{
  "num_key_value_heads": 1,
  "norm_place": "pre",
  "positions": "rope",
  "tie_word_embeddings": true,
  "init_std_qkv": 0.0305,
  "init_std_up": 0.0305,
  "lr_mult_qkv": 0.7,
  "beta2": 0.99,
  "max_seq_len": 256,
  "max_steps": 7065
}
MLP neurons of a small language model. Each row is named by its layer, matrix (gate and up: input weights; down: output weights) and neuron, and shows model dimensions 0-159. Each number is 500 + 50 x the weight over its row's rms, rounded and kept within 0 to 999. Numbers have three digits each. A neuron's up and down rows have the sign that makes its largest values positive.
Before each neuron's rows is what it responds to, as a language model described it from the Wikipedia text at the highest values.

Fires on the last token of a sentence's subject, usually a noun or pronoun after "the"/"that", just before its verb: "the buildings continued", "they are", "He said:".
L9.gate435:489476526496621488537530543401586473408570503511513488532522474481534467556539545468464488513579475530605526521479435569492517488489480506455478465399523452436521439498476523491589420456479495510548407551536511492454370473552444477510425482522529505457508539448552587507500464406469469506425553529420502481491469427593538554488514419472450523561583550462515456546522363545468658534452455510435509497450440489591472500521457517629452532459557530454482479490462399500529504490493544
L9.up435:496488556596561508490506513564497511512523484505449475484505577530516456525454513535461441518486522529453398457563513475470507546496581502446485505486518548518467489553573399477414417456503400521424515547452465468521500440503515558497475530513523538556534503506508549581468460490595529540527508572516525463578502480528421553549484411509540537477491433537585510477468537480581467479459518396558525374569597571484387549441447483578432447425492548504489423436385430410578388456486430
L9.down435:479486526470545528589510461525460517553462575470541514522544524503447541522562502588471512435471519578442623477518471534483468576423406459557469566379511514473442512565607519498489543447542537511557494458543443583487409447475451490572420416485491467503506477493514521457541449457558438554491525551406485516592494452447460600538468471501487388553512464488476428510606444477590528495486486517524402417467454553518495597544505461466480485521464489434603454466521478619496413537484488

Line breaks after the closing pipe of wiki table rows, and final header cells such as Qualification or Note; weaker on word-internal pieces and verbs like said.
L9.gate272:615487509516427570582472513419478492536471504567502489529454519438498423481490452456482502573457503529573461526544449534445557620438632481460622550542534383495524469551457480434499435499457482485561545486509436507556372519455531489471429417489558572565462480522453539453463572522450485520550540588478506453499543464569443505466579484583479484397543491493444474535537537522570444441454498456455534542508587546478481500575470487450417547396486558496516489499461558542528543538513572
L9.up272:522501501602603467611497374467497438458516494420534483523453531506427600403440532531614527616451474475507488501450477547464515490488552474439476485423509514454444541433564494513571597448516514540461500490474504457516492566491510467478462526456540544443440621474582491587491504545514511566392535547566437467508409505547613472464477451472505485550470471422588465474557473539420565453462549468477518549556460544495498473517437481425475444517517557471503453461396516511561447524455529
L9.down272:540466478595563516537519505452487575521530588547537503485523513476413594479585570505474570490588511548537528489517421552587429407437518414484399438544520526435496471511456463426494493435523405482552521404439468603533518482506484549430513441525412567438566511506465508504455480527459594557578463480562441416494463466445436406522422497497516557516496466559607514589446531512416499492531462541463514520487563469459531529568458513564427531476614504495443435507512462451472495515490499

Final token of a common noun after "the" or "his" that refers back to the article's main subject, e.g. the film, the building, the ship.
L4.gate232:546478553498590474522489555387588471522515564561499462548500568505530447529514497507485514560497474541492647486499479430426528519543483475481517522481443474528566408490440537502485482490501426598450532504537564438506380474524420551534520479492391549468473550440435526451472466584511504473403501632339449486580524515568521479515528475542626515489556442425482485477536493448484463517530461504498499554566478541460472562442512496526439522407539494524475459566432424425494521471588464
L4.up232:548509525521511474483474488464464537543492428531403456479363488496486607574533452586520460549489528434487533463514408486548533527492432464501539500501528478507478542449477483454542561538463520482457562547493493452563505577419471397461563486593486507511571407484471612510504599562517442534503479527465544483514455654492500591450551488505489571452450602417567531398518582556462503610460531512477466448492478458501529535493487551530539482464536467437381588546532559514560516489502428
L4.down232:494508537522492495446561541481431629569493508483500562554470472453435623532503466518494471480524456379447490485529400472530482473531469452510449482445469537495495432547462544565529517458466531457450458535501496441500562532517522504510499528525525471472565393505585599426491558544525479517544394555601603434539509438392495504509571484457519523522538541498474494559598467556514460492434585480452489405432593535475549507423531536521400479532501526517487476415618504503525554476379430

Syllable pieces in the middle of non-English proper names, mostly Japanese surnames and given names such as Takah-ash-i, Yam-ash-ita, Suz-uk-i, plus other foreign place and person names like Kwara, Vladivostok, Zlatna.
L4.gate350:559591592448533525515594509515519507515491468490634525467478513477522518499490471457493546487430509479498465465476555453517455461477569504467623452532406492513451492401509527576607437472560448521527510510471538427509502582416488475516487472419466436568475473525502436529589475540505410424442525566448564546532431475482534526543458438520488396510508473520431552394442421450535637467576525524537453499515491414548459516490487508501483580528503590551497436472436579522557557563569549
L4.up350:504480465621476453450534499497509487538642486590491547495541409608560579434460512472571488406538472474537531565537541564465471438465452486508617517493466532566567422455446502537512496507503574524504616458521494447622481572506560531518488457496501487480459523450483431502492540568586501546446504429499525474517530465565542433621427487501501579521431553452450478484520550462479446401531523560478474553488544570440494455458479499486540479529451546448500451372520557399468487507493551
L4.down350:476520525469559427566482487527515474554522516512451453460538483549487482404406573407594516461465500371478567464557486490570464503420474431501433437530495514399477454491499517607482536567449467593494446495563539518521549557480438480565537448463370586491538413447478430489518436481522465451602552549427517570589551481524470546511523413505524430548467473447468513485613506514508511528542499493467548553500482468567467561532552482518582530467603514488503531543412558436521507462543426

Mainly "so" opening a purpose clause (so she can, so that), plus object "it", "too" and "there"; weaker on scattered mid-word fragments and time colons.
L6.gate260:556615428471551534474550570522490469434565516579517500456520575449483474488496518540486515442516462427574498585559546525425436448537427471512489589425509501408494428596519459516630463526459476532585476485508479571469442456553544570499459478585535526479523513545455512437347480451476354505588482537471441476491457483531505457486554503519565465497434557426421473496483460491494495570520462572459530492475562552517464454502479542554536542525434522559619489564535406477557478486501501
L6.up260:516488511507481454468454455517603605496540529539451534409565525560427560535464568491465461603524454469498526502459521500545430482446486476427449461493485493560466572491545511545500552458531503501544500407552507432469531491498517504543451518479498624536543464434490451399543495553558410577466544410521413438506488466386432517601514540454480446584600485467512528430524547430477472544567530464535467627479482442478438498489419499433576560550527511458586477422496494465547605518535532
L6.down260:537564463505560456523598533480595522590462525442446538585484452486495523492481499382475455522564523590465491467414482413553491485526541475496490471422527435528586522459493476536513474486492500548515489553604487511519503464468510455578484600495473425446513429545421501445424382584507538428470437483541510468551510509589628492457514399561493494534489528575444467477564471515479461388498592500512491518594462455491578514501472467513429421525427455563539445439602532492560481544492490

Verbs (often the last word piece) that introduce reported speech or a claim, such as said, stating, concluded, followed by that or a quote; weaker on name fragments.
L6.gate388:483511490517597501508477525462477442481499486513545433428511515534449437545461444553597588571558536557502524526532576524470611494598556503505506536506553500443494469564475539524499497479439415481504497455517503508446495420460454551439398497451514528471594454514538460528506451497514399470491446574503579491488452463535558538515425501479446461598535434397459499363492544491483545570431553503490515564612570489486547491488462377477434506423515432514577437541471488519611524473449607
L6.up388:536506499542551473412539514382462489519492437436546478355545503512609491526528443379518439475483538483470459528502470541533519498471529526440570499488385487489455455468444449541531510587505476486463463408591527549493447508545500534548473479451560492423520551522460506474529559512511447487504486558498523532468559388537526407500505481590507512577507556470448569542504453485599602480516460475520496532590466483490504583630581502483536522498421536536547431522438529383504635511465532
L6.down388:539513517559533498538499413464515468510524493537484514437490436460476519579467489527491453534454431428498523474485468422544571554401563566414541567494594470450505484498420561484504586563566452503434473512553501459525489519503513500436399497485475506531502573559532436463512510474592414519543443561533489530536467552502569443445413423529495483632530424449506532519546464465559421448513501469448492670502521482449538514485426479397574484498494462541559530628464476483574546550401527

Word-piece fragments built on the vowel o inside split words and proper names, such as kil-o-gram, her-o-ic, G-lo-be, Dor-o-thea, Com-o.
L6.gate418:550437514425466507479515546497489443492509407467571486425502492496489561492437574496439450427439500574638621543525623473506502553556576387519460509498445459454513444544450567534443480505587507435529453472431524553473474530555430506480447517448437566479510478606521576449489444506504545496539553466505569524512451566496543534530458498567516383563493502517480489499500534464533569487484517533556539572521409562429489423580455419528479451463401527430519460556467601466514545533504539
L6.up418:467433490507525511374502555511473479541469489554386501408568485511587538535503456534465434492469541511493438437581419479455476518514525475451409551567487501544557512649517522438596458482568523545390558591522519452464441437556427475460445498621529524457504465431581490392496454538520464474405472505484469532498562531533532393525555504452502431556502589513494455509557523468531534508461485405496551589505487566547500496466490539437470609513560543490485485484530540448531433498490475
L6.down418:425432521486504481476455558450487444442522434531470636462507528523528511473610477495458494463440568619512539477540547538493538527409559544475502455559463465440567565659471536482511572493477447565542457446496382423481529422474517572495491521529580544440562428452498485501407459507533512424616385533530489453445517550510496491528410487413483466466510522554591545546468440443499494571473415505505494492552512461466551584479482492533531511456473473551524461455564565467447493450534524

Past participles after was/were, usually before in or by, such as released, used, founded, appointed; also the period in table-header abbreviations like Ref. and Pos.
L4.gate309:540479504396536550497486491554510445495589558471588467449432478505524505471534480488465464504613474514458510428570554454471505482532503443455589468525488560529522495457472563486417388484491453592437430409476516625614496497505421537483460479409435515553473506547464532525540481549470515489501563505509640558507461555495517513481489481501463627489474493439435447396526521479515487509518534456555494514582595558519517438541474415506444455497581512531466467579482465611376473475516542
L4.up309:546512428476541507473478496556514548535462527551550541482413454457495491500463519379526462518521587424476462526565508451470520514539500502495504476463480553455502552554422503437467401450569427514435395481595491629561527507409458538418476515559540496432466489522498496338514511571405489552531575516470569605483486549530490531490525456499484467434428459470482479499485462480449595472526549495543472550543481513427550419660591419485548482470527472525570486457475524558520541522469562
L4.down309:588503480538472535415556603443526498515406493576532444467489526493560492490509523453562536561540505448449546529494447478531472509550474537522504495526493407517493497579412516507491395514523579402440471525533556390510480451468550487408449499556555448519433585475504535468484492495494545538543480416448570520550503566400471506596537510389487468477455549607573559504517427471570422381566471533541378517491467455530460459477545469513519394537571454552565489515511499535456516488581487

Closing == or === marks ending Wikipedia section headings such as ==History==, ==Biography==, ===Golf===, plus scattered mid-word pieces like Carnoli.
L6.gate135:497447553505482473554572514421504540498563519515518467512525571609522488533414483475469493539487492494529464512503484566481483520523538433388493461523522486513524512450453545451431407393477439594536574556422526393435511530580491557494457454532518482412591493526411454501414549608517515501497397567470507546505457548527475421354485416582558524504499558459494475477579412566538588468541591503509505501475455461535527494524522547507435523437519520574504509607400449539486519476499478
L6.up135:585476481475449558475545531577552491515582434569487559463543466559532577558560556495664510471449434524577575551452502504460563514567529440473517472499512477526534472504406449436606451566543508479499575445482530468480494477508514450414492499413472581481555555571479451420450449489495495412552431506546476592435521492457515479549545500478465457480407455520532549565502553460534485522483488492425456513494484455545459536524580597442509628510441443492421497486435578553443552439449518
L6.down135:421396442567536504449459599504517539535520494544468398512567515496519548522497470492531447498550460471435496467445504528469628465548497615460494435539530462530413465505535466397495507484440472588478494607477587621563526528444451541553485470576405428484443496491459480548438470468426527475504461480475533460492512538565550525502462519603595503502397471574475452494443496470561533506497497600529606523422480434407498516467437542564506573534464440495475533497520435452565523517493546

Word-initial or middle pieces of words split into several tokens, which the next token completes, e.g. Aven(ue), fac(ulty), do(ors), citiz(en), Lo(chridge).
L9.gate414:494537495519601465457497487405510542468385520546470458457611465492629456482424558475552531524481573571523472408468501485572502465452499439569477531497361521439547497478485523621555549490484520565502392425497485464451426436532456550566494485497525480495521471550558449537487509609508462507442577529491413544538464517486465441504478529441455387533438584488472474461557542561562475573444605461573471566507554535490529515487447554478500596487494553549540507484502476473453586482499488
L9.up414:339453508553509455489498489518469546507474535416438398494539535504462552593552557464504519488512518476576489497399408501547513502420456458548480606558520553477524533572433482549472584629451555548442515450477480430486484475483436511470493484516519461568469562516482511519485613580562404489505508493482443480511498518451445447635437575443439528580439495588535411586516592517507491481507497492501459598501487545550477541504477591419418463501537525494541534487450462494527494527548508
L9.down414:475489524446510437576462553513527422508571501415505544517454515403467518517492495561490475456523565491576485561496559532558564523430384463464488523464581458564507528497517528508487463581463591465477573585493543503435475467449518426421542435485517390437486622464441604409507467406557593566503458523472539517477428477496523464527469559510411496483443425540462491503526479412541413570501440512446512478556476527499533548557557548501516496600517504522505511535615489438564423493422544

Closing == or === of wiki section headings such as "Geography==", the period in U.S., and "United" before States/Kingdom.
L9.gate161:612505567423518494500501505437569485504516500548424477466442430552392511556443434507451579444465464485548528479570529494525491443437565501514485567519438430486561451561485527442464465440547501460486509449463499427487442498570424487508515504395532511540491492519482436501554460591544533512555512425491558475606511510471505461501449462550575467621380511490543496553505452512562498446472554462520442555520560580478497582557429539488528546450408437555594484545493510529357557494608485
L9.up161:513476524455494546541568451442466517438481599547457470513454483495503493514539524451476444490456504534518389623444559512483507460508577513558459462512485508572417515455530620520491574595495448532528483465467543444448498395541503580463499488479483518447445618586494463589506484466460455439444479506522469560455469537463492456431574493434414440493497465421522488507499565503453571475472522515503549516506581545581485525538613533503338525502470623540571533446431475550518554407486530
L9.down161:451525484536550472449454610470453480517458514530460462414556504576520503510377384463604571502474490531524603404470482609541467459485468495521463512541555482534468454498485585483533524464522585516538518498490575499544527457418442469513509495512591517526485466447495514552563427501561483519549497499501508425578432498560529530430521425439530450422527482456558505558535397490454460535522529437501539488581442528321483592446496559525524527542564412446523486476567506522483510496556397

Line breaks ending a markdown table row or header separator, and small number cells after a pipe, e.g. | 1 |, | 2 |, in sports/filmography tables.
L9.gate359:587520431406465554461501452524514445476482488479556494512526521427480497506490476560457495491452464477541588417521469367470562494608543428490578511477620379497446447472488451585560474503551450546437445613523503446527524395530464534517427468542531495498542433524536614498443481494451490551445345521537513421574538482491514535516540435579490501506518491505562583446571493560591558496492436499474488475554509521498480412491427418497489527504573457454519510530474487544473481516452577
L9.up359:511503520480431425437545574480490490542514587488533529527548439459466479552457575435483490531457540524406477557458461502512564539482462469507557484526503493517509427582428439432463450421602523546567545464514552497474434483448517497440562470536467524595502442557454411471545466611515625546544446535511518508516581466498391446446482561478436612536432507378468464469541478525550526463546524523535442476453502575489543520527564566513507402519454567438416533408445588577488485499485495
L9.down359:511465482555530458565548468482499445596536484423479447508461454426554553476564533473460482547535510571457516513523442517411398539538490523530504520556403519550429378496568498448535450427539454481475431601470541507471539536482439585540606440478486501462495541478549450426569613546462450553516501470465528560527471417385509389574536445547449530457515550522498511596562494552494537466445500479517542496453516530450561478458444615467443471562505495487479612478436555445459522542483549

Inner word pieces right after a word's first letters, especially Japanese names (Y-osh-inori, Yam-ash-ita), also d-im-ension, vit-am-ins, and "| " or ". " separators in tables and tracklists.
L9.gate129:488528486521479481495536554471488405611521519532616474491438464496463483545582527571552500507549528518576497537522511473489536414501557506540544480481500484520487316526479540544559351421498446449541577430483437480599529519508512536585508439499456532497454527448489472536496406511493471512463604561450561472538465517516496563485507522459509539522571507524469525447498530435443422539553564452420505569499517498488602439447460417593487531508427517403447504617510491533439437457433523
L9.up129:515516476472386398526529485580479554523574528498577500471531550570562612577514478544487459503462535465522566540494485491591567497426496473472522479461398511505447503475503395572515532567552429434455546429485510499613531602430463472480454481595499424554447565467520551588527494488377504548505555495557447572475553524517481505419523534495514545537437453513540451388485454548499511479435554591505465489503429492541606450536434465437530511506521604460455505456539498488464563463516533
L9.down129:422476455399605407502486518480549532424530466494517507611481553490469514576463548495429434509536448551429492461535461492522538472585488416432542513579487515485419579587486562413469463509631577462506423477447560495539385512550524508489538481588504471469588542450554491478436521484446502441463547433460499471480584506459507466511542540444526463563502518380512554486537457535442481470478469485505596489522399562495538509457568551561599427439466535433553552454520522458510468494525497